python train.py --hidden_size=384 --num_attention_heads=9 --norm="rmsnorm" --norm_place="pre" --attn_scale=0.192 --bias="none" --init_std_qkv=0.0194 --learning_rate=0.0146 --lr_mult_o=4.0 --lr_head=0.00639 --decay_fraction=1.0 --decay_shape="linear" --train_tokens=615600000 --max_steps=4697
MLP neurons of a small language model. Each row is named by its layer, matrix (down: output weights) and neuron, and shows model dimensions 256-383. Each number is 128 + 32 x the weight over its row's rms, rounded and kept within 0 to 255. Numbers have three digits each.
A block is one neuron, or neurons of one layer that tend to fire together. After each block is what it responds to, as a language model described it from the Wikipedia text at the highest values.

L9.down86:122112114119114192115134113093166080123112081125197130143137113128119136115163115105132041172194194104146142207123123059162124079141127170073161137082090138158189157127123100165076129139125112154146085133103073115133138114130112161068124150175113118097124175183160127145108088170065122086156084134103058132090141140036119152181128121179179147141152133157068091117138136128101110077129
Description: Word-final plural suffixes. Final suffix pieces closing a word split into tokens, mostly agent or plural endings like -ers, -ists, -ics (Workers, producers, Critics), also name endings like -ton.

L2.down243:096109159122126163142102118102171139165133109142154098124095109140120136149097112146116160092119123125123119147121103166178102112125085140140123170160064121132096118136167113136136046153093126121152087058169091081068092127068108095177128136126142128141109127128103175194150102083109139171186119071113115057120113106096128131136173123107127186139115142136145115107164157136122067137167
L2.down465:199080143120131182133104164149045154141113101125144124100105100122187071122167143126115156178109174102138107162121060122130171124119061094111090120078038093083178108084098124152143141138142136167128138142111060170141189071083075109134157146125162139156135176100130144144098109128108088145136134144122151096132171171147120081106129114113089084091109182088182140186125150156118069101080
L2.down597:099159110127160155074134082090090113171089109143082147117132211077101159170154168109132048085102147084169151192178131139133146118167165170122124102123108110146124130153110080153114061094154096148135166145117130131132092136116079176124128124119025067103110100111117172131072131062109100148124136150170120140136144097122111127096103131187110058134130144167149122164143133139136102112137
L2.down647:165090162097099136124135124089082122107125110111112118090144150155114200115175130148120094128124091081123154128191157133159136137121148095107121162110155134140106145159096123152120081118170138159099076149111159157126118162141086176191126141094150058170125192103086133074123110056104187133092178172157130082109145114103155207113140097073146114137121169149073142119150132107125069130081
L2.down861:145178181100126172092127093147103152154080121113143155174188128130127181190096120121071183161140098111144171127122106172149156083094096105144135123114128102150104214166126079105185129124120117069059085076150147108152126157161097123117123111151107201094156119128097090114104150159066204139107110100161122113181128144170129168114179148082155130095100121155124119166212098187188172172123
L2.down906:106163107137102117186066092151145121153150140113196077178156056130157163121127164153073142123152131086098145133165141127153154101129098081108116116133127128187082045158139187115123073133160113105144118177135111080117083125092129147159118138158144129165172173127127167139083140070108128110149200135146153150135095062171129177116172069122181117168086157168068077155140122113195120082134
L2.down1302:131128114181179077177138090117162147198217094129140107118141096195119090132102113096201076104077150033114114134130153124124165136092164119102111143132089083103157103130063117133136081135183143056131152121121121121104132126165106119167122094167122132113075133184113106124142170083090077116059099097150093145120142115138120120054116117149139114148082041129090160178106085172048172097109
L2.down1311:178107085163054143070077123141141152141145109166160078104114144081109121124089167102151078117093122118136161094102100126191129105150120116105158157085093087109123165147111137162105125066114102175093110198188139150178158116077123168060172081127107173133127160099134170120104071116078134102101158128115031109103112096101138162040223082073118117058130161090160161138166151064137102141171
Description: Sentence-initial "In". The word "In" opening a sentence or paragraph, mostly before dates ("In 2008", "In March 2025"), plus "In" in "Incumbents"/"Includes" and "In office".

L7.down20:109140121077170105175209122194153063122147095114123068101139111151090152140112148083144127138127146118153104115130143156141089121121173131114092122132135135090171143177109117127115176149062101132122121152167073201110079113104085184149148131112119121173096142169086128109126120137121124132188117108136087126143162126139102140157170110121116107090125129116077148184146063158076140181180
L7.down463:156113129117162072155149112134166141131083163072129140123127093100135124087114145140166206152103138148142178106160114136144157110120111135145085125103171128127117165044135183084065113045092184098120078074077180090112129126155151104109101133085169128128126123125154093178122138160135137117079124095137162170137079164137138131134135160161143091111130133182098187152128162085073102151131
L7.down884:203085132045109148151132111116123119137091100141098105111172108096107141175126160131139187153135132119131142148146128151163100123153132139118144177104142111152155172089134162112121138171065143149089119092073135141100076131132107037132146208137120115092153121114095061070156160069148112198143120160118161149145101116091150127117176142137118119176098173151132140151095080129094068096129
L7.down958:145125077144148147138186087144091106175100077139192134140095078154106085128105141087114178153144080058084128101129113151163142119113134155118181133137075154056084134079138124133085152156153154132141054083121194154096185135122125054112087116115105144105142119165150148108139168107144100161120138112129114142179131152152128147112170132110112079107100133183073100120129170172126152147157
L7.down1046:137108101099093130149170049165108112177101127096167106109149107095111129056131081064162153164159122105172127135176066058176115138115115123100097172141093097117113200093124149159167089090136083106096102124130135123113153175122111067134143126112162079098169128111129174146120159087120126072070126143172117112089114125069146178150126099118131119117121180130126063072120126141092106182137
L7.down1417:158075139166069124131201151141088093128111111102140093136177105103121129182114130092157125069169163075000117127116154091100096130127137153072142168151128113095120119109098195087111120147081119120085074084115176168158136173114099046124134137073158131146123106170128130152152170091089124136154112151143162115156097149122147150106119111137086184079134111159139120087138094146170130101135
L7.down1463:160118128083077136191135099106185116088149104124162157145047095141123156082177092060072116180123069158159120165150150150153080143132188181135140106073149159144104089135191103129076106168109106084137116147070115130176009171150135140051131161148128132162090145098101105138171140138118172153135139128147053135108153121194127141102154105128128145101108140151117134112181130123144126149153
L7.down1479:177154157052071196066113097147091151076093189158112073101149160114099178163154121094127149143165150089147192174129153156112063118153132107202175124156113128137173136091149074114130186145091139105135137134140174118153144088146074089119199168122141134093096115121074083096117110127135126162163133151136136124043079170123166155100209141170162147157076153123108119052111133162097098140133
Description: Copula after subject phrase. Main verb (was, were, are, is) directly after a completed subject noun phrase, as in "any race were"; also label colons and table cells after "Total".

L7.down61:077152094097083081122114153055181131107129130100097157125158097082093135090122063103114093108133058115101111141185171169129200069170173075145117095123129117150140090087117127120175105140127050138124109119108153112158211110135148136107136132204131108096115099122124136117162135100088167120163112100121128122168159137085152068195144147198153125128150149189125115143129121119092145085218
L7.down230:113139195073122159186165145136076162074090143138127111160114157118173141182149144154129130115119124107074160094136117164056145138081129134107128135121090076054116126158106165098122217098124145101102089124050152121107149159162120127174117086081130125081149188153128149154157164164146123172136188189122133103135095149168204114126124152176124079124125112142101172107148127091111149168179
L7.down616:129153129133135179163130154133116125069135079186109124126205086162142162118156129108152083181115116103104141081188130097143060102119134101100112089113123081092120097132168129161134169138083109121108065114101172073133113135111183112161051109136120086188091131160113058119147164132144113129089098132096095111149111121154155160149171056157143168141150142144105115125091096118167181184145
L7.down713:093187158101094108107145181188159102166136147086107080224102147153148152172115124140152093121137156189168155118135146126132073063149128107115107127107118093105090115067152049099145184107081108126125153177153167131075165052124124118079173124173121166153124099114111125120126188113155134131171107096167161096073145176174187130125073141145139179100138194127120098136141101087134090125079
L7.down942:173105097000071139159140193164151183090085134090128152090126171089154110114131124126135120120133137145128110177087136135121133126125138124141139140080116135084174106102113160144106129134072136120132128154100121100073100174217171149137064093157133108138065146095108119138090140172129080095140142146178147086125146087124124118109153096124139096071100070096081096139155169171141124111132
L7.down1399:155132114140186194115100125070138137107131113104112158126170132106103126119168111153109136109089140147150124107086129163160054152132157183187053181096134098151143170154171156140104159076069090133099147162128101155155183143190134053083078088107122119122122109128145143158148148122076135129140159126180153056159132123163125117113156150076088113157103166096081073103144143086156122131131
L7.down1455:129063143180082129086096135134117103080098141074167158132116119137171158069125102102200145153100143141185143142072172107081130104106137151111135092035122143117173126112144099093140168096079127137129121089116128185138150115134108116082115100132149096151132160049109157161111142148065137179112148162142132138117147180094156157115133150127103150147070091105108165105094103144071157116104
L7.down1495:124165124092111075093168129157091076148112121113116107114115132068136145151125150180066145148113124115130106157097162137129144134096111150125134139078071105132123111148144138094125129080138119090126106154133044095127180123115101132170104110166215118158142110148094130165112117113167162086174122172154135081136109159125127105160167147158137167114129094131126104143076094186052118115123
Description: Plural word-ending suffixes. Final suffix pieces that finish plural nouns, mostly people or groups, as in support-ers, view-ers, custom-ers, music-ians, Stud-ents.

L7.down178:104159140112127105130149197131120120131095123130087102143148097134083134142157209124132131177122099125128200056146113182121079127095110108093115158128149116110147127159104095108132061087110138150144104141139110078142158125086100142159130147111137073155078095099148050161102126191113165123160138064177107138185139132066097118113135159188106119195130112089131000130132156098127151100087
L7.down213:090162147157104123096136123124143120128097092145127128170087053063143174133154055124101163108069114129126131144096085072165145101134131130145176144076146104098104152136139107173128109162119147095107115165106136145120178127110126081134158164078163100097114145097149132141113136097103081169090128106143139120106154169150157162103188106123107057170126125102126125185119104151169113132210
L7.down456:114106127148182181118138091163118147142153103130113111075088123103145128126133158128081070175074077079107115117129114135191106129173130156164103168161064113168081120116088089121131081157091105213112055126153075089088143088129135108152118183080152186100105109138138078141129107128130126150123155073173162131127076122148155155138160101137129118148123214144094102136166122188117174089084
L7.down563:140177101059103158086127159095059156135102136149056120084079058145141130118152086097129132052118158161110119131125129156147092151116152091161107102140116052145108096046114137106140119133091187119146108053155090128142144133152103105166123203128155124136097158095101063136140079153201127139168127172154147153096120180098119122090155123116128132113094130089100134130091177170070133105173
L7.down907:111137114153131129152140125161076107123140136111222146139161109146104190157075173092118140132139147166070126107152167155127146175149204097127128152082084081108124150142168069139157084089033142114121097124119092132148086147077082145133159179122141115137125077144111107099136163113124090110108091147153146132109093122141135150114195126119087146117175173133132117149217197128140083104124
L7.down1229:139208164158131159103136153193135119163052094127133093141145182135133134168132176136109126084173126181109206127080098127136107172112127133120116100096138117134141114126148145104154120117090118111075086171152060028117072180114095129150178196113149112158142155091131068106168096145099138084052130105121169124117110124122088176123107116119041090163139125076106053185157150120155099164129
L7.down1363:096133188162117126115087088113156149164141150089108141091114134165152124081162131182138075119083116212101110143137180164152127228115170092159179092115077146099102156127096130078129114132124118092132129115135083065092079142168082124133130133110139103107198162089158109167101119115128173096138155154104197117120158140121094118088098151122135151124064176099159089097166157122116156123136
L7.down1413:152168163165170138123145124160085127143062078078155104122156094150167138142105131149122115132163167158174115091039152132108142124136167121109134062128144121097102083134117175107172147130037123120096128088132177085150124124143096119143085155165135130145122064043169081142159133133170154164129196094121160126090136112115103149121124093114043066146078129039088120117106114098139123094064
Description: Clause-opening prepositions. Prepositions, mostly "in", that open a new clause or sentence after "and", a comma or a period, e.g. "and in 1498", "In May".

L2.down225:140090132091179175123137098141139107131148088109151035124110196139175166119112152102114134166131089150153122065188178126104064083110194109170161106170157127128120152117151151078149067138150078126117142122129165053146126075119080007135126116124141153160100154089126088132179126118145114187168110085132054125116049146107143165171123128118114106119143135085094117101154127109145179137172
L2.down346:141130138152133132153126128166152157086136143081075110107114084106182111136108185133153139128157111140121072066112115137101099104097171192136190150126115101151093164174121151125182165095122123141090135090123101081120134150110180195133118085091181061136146104157099142134147128140134114189109083124058098164110125115073131119124085163060118097142135093138126072093130114160111103161113
L2.down390:182159157094197097133136127152102160085092103132121099175068117143126087118117118172150151095172134110086124122113127116087108167073213058128082108123088143119059176134107144107149150117147136143121103099147089133169108118161137170111125135105099135121149130157111141139134126160115136199113106135178184114088146142067154058131130118052107082117098124081098116094166134189088086100160
L2.down699:077185215094127128157162170147130169098153131160094194150088117114113120151138210102132160132161134135142169125109165111153094114155119145189230083127092117113114145091103205105058119103098129100112114056150032161178091126148121177177109087126057193163111129097120139122111142190155094116140129158127116104150136121090075145123143105149090067181166121113129140141086113150129142116078
L2.down825:109075124153086113111153175094104125140158198198116103103097162117081195153136094105108110133081143126122151191133118106149092154088119135120129208162117150136128119093136158147149106136155150083150134024043074123094093183124155142127124132121168146110117109124113138156188126096134155132151181146108083138141162115119116120087116082147151163195106150170099095134115090158105101127177
L2.down882:119086172085126129115122093135150169096082098100178167146125105081133160175143150115118126148117167132096122165115091138122154106107197145091209128178064097145037172109079160170161103115149145119160112126149138070109148103200133142155151080131106130172155170075057068136131142123147075193116184108115133133144076092117156142162133179095100113111075104143153101113132114142175196119097
L2.down940:106029202148130172120119116146117173146152159124144112152095145148141133173152135169111104096149193184170139167141153152116105154086154180117116172155146141163115153119131137096045161130102124149093102115150116133149125106147062130182056124096056150179149102117120134119112064097109101126124161138155121133185118100102095099094150107148141126197127100111069112084162141098161146111111
L2.down1408:124061123062122133136096131172186110138151120106144094154116131092153149122140156103123152157114072126171175133111151123113121158070190099169162115153108059098080161141113118120143089168115151169154123133094126120144146128124129099099107099136143107123101142182150083205206149087158171129113141135141150146115099216110174149117104071128078049155128182146144133123158152098174115103142
Description: Verb right after subject. The finite verb or modal directly after a noun-phrase subject, mostly in technical or descriptive prose: can, are, were, is, may, often.

L9.down145:136113137121121128136181088109139126141166157164108104093165118060071214139128181122171164199156112099120098181190107111055125175125166161105156134111115079090143113154151133164143147160121155100135082119155071092129072146146127120145125128098147168123103179086127122132143170100145130138136176100148108168174096159157123184086138111145097093149073158110157130124164162143141146112200
Description: Clause-predicate verb after subject. Main-clause verbs (are, were, is, was) and subject pronouns (he, He) right after a sentence's subject, as in "violin are", "squadrons were", ". He".

L2.down345:147187142107136145168120093162078137131119114108153132066191129108143147139174164130155140131132104113081124090091132126087161132120049204148242168134137106104045141153131140125161220171143112117088139138107136131127183153140105115126165134107143132142064074136107179141080168089127098152147138153132161076185147126098094152108140201126120141178086079153139125118090137147207098118098
L2.down474:072136199155091170173124075155102087186085183164144103156176096106072145156115097119113101151106053064130102066158180083156096099148139127137091134113158103154095151091141139138167090072168118144157136139124178124152183105162106092162149172079164135116148096095139112115134127103120160117131144102127123117134151102120128120138120192143107112098242127115070128105163095096128121147100
L2.down522:113090090167109135133154102191124128110088117129116087142172128123138163052159170184167172165104064116113148094136179126122101127064083127119150095117146169166167132083103136143177110136141099071144106152162112104114130120197089046144125134160082083064117108130123156099124144118117128141152145144066123099150166164139107158155126121209125207112082123102145116090099122171132188129158
L2.down791:089149162123168116126110160160174146173152121224060135160160123139135156145136137169145146141144111138107118119190116096162142190100148113101169181141138117139148115113168157152144156182151137078117139155172112213114126153138129153157144175180104148121144176084167179101111141145123114134120094120098143133136138145156127138129099078201120162174147203102146148110157083126154123132125
L2.down858:119140113106143170118128104189056145183128163131148104096153108108126168104172133120110208131132058191102115084068097125144167206138116165119072096089151125091141095119130152119132136139167108117129123141122128145127180022089122075107095161137122159157058128154134138141206117162126138106098083075110126074141156129122132136198112198109140109159124093120116173161079145190154117112115
L2.down1036:121156128069147146155065137137100108147103175157126178125101139132120182153083141122102125098118084153121135060115164097149072160097168134137112065149105118140043091132143145179149184118169138099162111124121150148100140161136121107155140134129119131146082159147106081125149138113109126095143098140123116122143175179179066161142116134208122136149077127115093148144172107114093146159087
L2.down1210:156153052123088140143124114159115156161166135164122130115132090105134136081068140156138127065165126097139160191141098081128190118158112071118159116135127153101179154083144135167167106081124109142148141097070168126162110081152133086132105083157138151082133177162131124149131132110095141139159102103140120149099125092129157162143135135112139068186158161165043135143076175147079110156160
L2.down1392:072145114142183162095159205177196149119085144191136114133107126148171095149162122129117145156154182148123165125152127147123108141198114161152152121159155096135120181150136169133194208113107170104104103143138109128106155153088122134114133145144140138126100164081141112080178159168171115100102092105119120155117134197087118095167117146124145115171132074072135132019102058153103090161143
Description: Name-initial letter pieces. Single-letter or accented-letter pieces in proper names, mostly an initial J, H or Ž/Þ-type capital, or an inner j in foreign names (Jørgensen, Brommapojkarna, Shinjuku).

L9.down771:140113142065171170168165134138158141078120058122131095089089153155073102116169151185101157121161137169104125161125154158110093093095151115175088139174105093158111099103118142106138117119139184131098195122165111100206093188116105081131105169110084146183115161128075075157132139193165094123157127130114080155182116138140164101167187148142124085146140138104139148139133170133117129098193
Description: Word or phrase start after conjunctions. Mostly " in" right after and, or, the or a comma, as a preposition (and in favour) or word-start piece (and invertebrates, the input).

L9.down1295:173075087041109104119120167060135115109195152168134141147184156090097167101151078096118136134111157060125103197096120134093146094091124116143156203088132178159145145127176146144147084121134119136113084114171145138168109039147120144090143116079157109091099120155143131127160112127140166108073159055173188131108108115081113083153163132166142175137145146141104142169140141104135125099117
Description: Section heading and column words. Words inside Wikipedia section headings after == and in table header cells after |, such as Career, Track listing, Notes, Length.

L2.down91:120129150120093088111165155158210106142145108125142102127182165112193105136124103151023178115140205125075083109138176149159135059118085153111113166116110100124199123170140066158109151161115085146132156113060130136155136141224099101117129090120085117200137111141094100130134070147102100077132125114132132183125124095103148049160097133165163079128111118135121116119094099158155090170104
L2.down160:137147141147131096108134114142123173123142157074083143157161125137128111158124145128084167140128129187129109172070154139152126110134101158191096167100095048154162156141082104153139194118128130061094122219131142136155121144106147148136110086086129173133153153128148119119169107138145156144091128155165116137106086145150139094242078170145129148166130179170121082094117107146150100091091
L2.down178:160089071127101139068151137145093084112175142187163180175190114128134125081165108130119106103144154089175132154156067154182154179072131074117103076124120149055091145111096174098181159109148161107109148110124079134110110193114113150110143083107143098143175177118113134102063167167129120077173150106127156092128142169108121136150080133116098061196156158094145160148116117156139075182145
L2.down280:110118132155113143141137153158161154154125089126095154177082167148108126085157134135143183134147128178069143103096158176140138152146107146129158095139152106118162095115169095144078169134145134117145142189119104128110124164166069084061089138135137121157119165108116124079090110142115099101091115091184071111104156155085180117124112100111102073085109167049150115153132102176152062186196
L2.down366:090149137114126093082119030120146110137161132044149161134136168128115116144133100147106083139075121166142140080085139033125024071150146197104112135110122123113166104146165123117118128138079102088138070096063134166183177136127082160111131092154100142114177139094103134085105167131169148142115141137172127133107164146102126092107174197148124155195163105103125151109108183138146142135103
L2.down613:165108194091147142131094088142162144126132168136132092124157083100113147179123163135091192130101156150070111153153130158120058148088149158082134111087101140143157097133105126169140158131130174145167096111094086105142165139141069164102146169111149163129144125140136163146134103143131111042124156081138119108146177132109115130081140174142112049114110151182135097052109118075125087120126
L2.down1050:059152152043159141121104091185142143093128153145132107128154154111118162161162107173145131130126218182094130137093155114134102161059159108114104087094097120052158125107166112067138092080095164084156110195167130126217172133122133116079112126080147132093093165110094169109110118099124165124177184077102132137154154138127121103157088097150166120128048139169107069155134131154199176109118
L2.down1531:115122138098193124136125202131102113112147149089073114125124107087135075150078161082127182158154122137101080156159136140070109143139094122114154145106151163093112128121131113094171159109067128154169126144128165133137151144109159106126112093143139114154061116069085149090173165176109130184130133165128131110176078110111113059173157126171187070187115139131155131105082131092147041087115
Description: Plural collective nouns. Plural count nouns for groups of people or sets of items, often followed by of or in, such as members, teams, games, tracks.

L9.down577:164128100147097145121099116164146148148149138126137105194132115130132165122122102144122099064144079126156126123092147110106102112133092108151165103140114125099137079062088170075149096087102141083119103110166197155106149107103085145127091146081186121167103083172144095117115158137151111130123152110133057124133112106085072091098094134150119155159111099116119113104138154099147130068166
Description: Comma after opening phrases. Commas closing a sentence-opening time or circumstance phrase, chiefly "In 1991," or "On 18 May 2013,", also "After she leaves,"; weaker on section-heading ends and numbers.

L2.down58:087139145127130169172093152163127091082124114122150107156135114116152151146127063159138149154166139105115116091134117179160078160119149156095138116112103086102084135153116118158095064162146084113164111112148086142108122126084099109097118142137232079088174160091094089152097151165122141135090082117117110164093103118098115151107136189155129121111122147112102105146180132137164099147143
L2.down186:145112148099129094106099143120095137097124053107108094187082121178110119118125151152071134105147173081089107118090105194101105130140110089094209113075069071111065096116124162143123180125114163079198083062137131107084172113117064070193098130165174106149162103119133044117091168122132138142132145122159080114121099165082102114102107141124134119092149160132161086094140124118084136187137
L2.down286:166071138138096076167151110218069118143109087102150137134132156129118158099096119112085169112157152131120106148105148162105079170051176153172088114166118089088155188095151141143174096086079159158138157115109136195129140137123047144143122095092115127112140116128111066132072159147098106115080068169177096117093145175141128080081146127037155131144132180145133081144104139085163135145191
L2.down591:091065105161095160153132152108182119100176114102145113086124108136191122124148148211108144063196177137093064145151203125113143115139157136139131129147188083114135173147106183114127070105103091159113079173164150113099149098113108121148125117152158132121118152085146110151130128159133151125110058103101144128127105129177157178134148151095126123122152176068095135155170047167140098102122
L2.down756:124156159102121135160126143091220124125141134099215097102099087156123125133189132137139154097152126137117164184103168140130096124106147138068127131078093131081169115131141103165160125167079069164095109135188174139120144072141108131115123132082145109191163098081157099117162144123123147130133132173142128159083138149089170135108145082154115148147169125148150113134129134089123112061123
L2.down1042:125146135128114097115079188129097110083126125127128114092185105165090131124112094144130081112238183111089104156106107160148094155120164111195182208138066095125159155110138133138077134136116075162110107141172184098112135182101118088147143178094174102144120125109138148125119166138106093127160069110109092110094097084098196154150199094163112103118101084125150157082175134169139064144161
L2.down1051:154080092082125140178170099213125167139060112132146092156124114110162104090152116112138170059105116168125128140082122115144154143164104203100140129144097098059131141074127122118127151031128154155116135124089124102143073135038128195117159107124181171121176074090154116120090129143094094084133152133114130158157108122046113229126181172117115101092154124152165118078147132156177134224124
L2.down1437:042179153098167135146122090148062105045045142145198082152143162161093146129169156130173126124115098104119219114127165114118116110113166159111167144087142102150074110129118194203094137157126143097111148164161200092082118175126175115124072106165097101115132117095139114151188131138129135146123171133124147102144141130149159135094145143112102099063103115070109138137142133108182128081172
Description: Year final digit. The last digit of four-digit years, split after the first three digits like 201, 197 or 194, in dates, citations and headings, e.g. 197-8, 201-5.

L7.down176:109149125080168118096134117133175157098179156110111154128119205180120083109105117126142117133090133125198155121129189058157105073142143129117219147100127155133167155133127125146147050145129130109164093136113144134099188147131066087106116090125122129126103093143168075085137134114120118131135173144148144109134149172174150115137169090104158139148172122085098078086138083146108098121171
L7.down189:136076157161142125166130111155123132067120160176114133174120127157156123134132122059115138089145127178219187094169114093136116054126156133106165181120128126075120109133080136201161136146054217128112152172178096131156149116122095132138163137133072070182153193139159135174119049112174169149147118144161157108184086115172132129179131162138146119065077081161140148071119168083147117090190
L7.down368:150109132156089141089113117124089179135077143119145135096091118095141147094125151122134122120085136110138131117092108078093107141037065106082140096081111114135113166118064129105127121104097138132113140148103099074101133132079103037217153150102172103102195134089141134143096132153167151145138147183105097108116194111108110131080112144063133054109149149065134115130110173064143122183140
L7.down501:076102108125150143081101118142130098109146112117170119077109097122153164144139184170128113127123138093107153145054121094114130142110148161143186106144148143025108137139117102079126116061086177149107138172172153130166168159083125117167136097093183120070129073114133100151112125139094149164135161128148071119145119117103141118140080127128127148152110072126113083107110150129165122087087
L7.down630:111147139145156079101132081146144138145155110106080119138107110097149106109145148144095074059148086079100156157134134162165144100082198183164138130095075136079079106110153096129134057123117175182162098136154196170071099102099138192168154143124137147163082164106074142096132129119159110064186133128109067071121146133111113116167154108153157133117100063163105115173119185115200126113140
L7.down897:180129137104123147125126156167125130127106083170128151123096121145207099154121124196112115075131143128159129056103144141103142078092158112122145078101098106109118117125192126111149107138099178141090159060170131143104097137134185086133133188171164147146132174178112134100150132114076150075145170128105172078147093135110069147141125110116123106118150155094144121135144118151063144141137
L7.down1288:090168137143096114133101114116138122151197095094094058113147112111121146146153090113155151102099107156121120104172081186136120081136120088162124162087129127175080102112148080146169085120114147102125156127073139156102150169122132154116168153088150080164079150172159190093125128118098084133160152116083099141139167151131120086166163130136106131124124138050000106128097137074132108105207
L7.down1445:122060095159032112153123152085197137124103119154123132154101154112148138145128129143141133069114109135147180114100134129152124150085134136167192146125078164087106146102084119133151130083067157153137075147138113059177142147053132157107138122052117102118137182131133178124127110157116169119111091116132086104113158106087117126185124136184159086102172112118082128081075125153209092115146
Description: Year completion in temporal openers. Final digit of a four-digit year in dates like "In 1993," or "on 21 October 1912", plus scene-setting "there"/"night"/"day" openers.

L7.down80:105123207105108135091107089136153139094107154182127129084115110112140173090097143150118160147138097095167124113143128106139173097135159096100122107125095077104077104097134090102152142084127117163096144158082167147122117133165072103104165187155061209076095126140071103178094119194098156127166171125206067102133123098073167124100094198102141144214094111131105141148183152110131190108151
L7.down157:135106091086088102182150127151104150129119075165158097149148182117081121120117122157110219143141149097149050131146175093191155153089146198084086126107150104150153139170177114127080129085133147071084111141101134140183128129128118148090144148111094146131123140134093130136077136137128185137126091106074204134123125057107105114122122048184164125132140158123167141090136045151075162198112
L7.down272:119157148120094169183074207142103150140108120143029104133189078142140135127147137098075146149084162118143116103120140117112115078128138092115162157165114171112108142089136151086144136175108204148178176097148152179144085127082133120100150130077134168074102126144115172108153134091105116118145132069098148178128118125112170117143116088146141127107127143069150087172157115129121129108155
L7.down1065:124112124158132137116126150108116129197133119114105193087097123179122103060155103167065174158081143086119140156167142111077125123145094075096112154166136112135113046147085152149122079163153151158131097127154131100137108102152099147082076128120162173134112138123146143162083099123091097112165186151118196124096094091159173152089121137204126158099163142139124115127160189098130136099147
L7.down1136:106164116100149199114121152175125111186122116168184168134101148108172126072073040151178100109164083084164158125072056083141082121145127108181100124119150102150154116129083136111143104150136121143119077101135131125108185138136140076163151120198129144180128133113195133070116167137123149098114106141157118100121105126168084180113121148152147139172105115170093159119113111129077152187147
L7.down1216:113124160121124087169115146124105075164116130082145093153170089125147134118174097132150191102106151083171091141139132123169145100088093139171160136151115152139128124168125199091129174131133077134207130199124148163132108182117134086144126141117174155145121121126163093085096123170187166130136114093155081132126131143162127126199147158132161112146144167078116127127080142134100157106110
L7.down1240:121149102136083134120114145179174102135107192145208142198103101153161164100090094110144147176122127049182112110120160122080111140091142171156130096148163127143102132158152140088136103139191110120112104071143175116105128137147124171092142134127111097152095134190048152095111118135132140106136107146133128119068101151101138155074091184137122151103100055153142132143073163100086117052132
L7.down1338:153094145085111116095122118148113124136126142100099158185142139176086185136147198160138155129105174153128104155137137138103103068138071180092137145108156205113127168092153165058038104112131131060101082205134117087098054097136058102158131097124180129095161058130179165162133130056091096050140142107097125068161096149117142110132106129042135132089151113114119149092132147102089119155101
Description: Mid-word pieces after g. Second word piece right after a split-off first letter or two, often g/G (gigantea, digestive, gland, Gallery), frequently in == section headings == like Awards or Variants.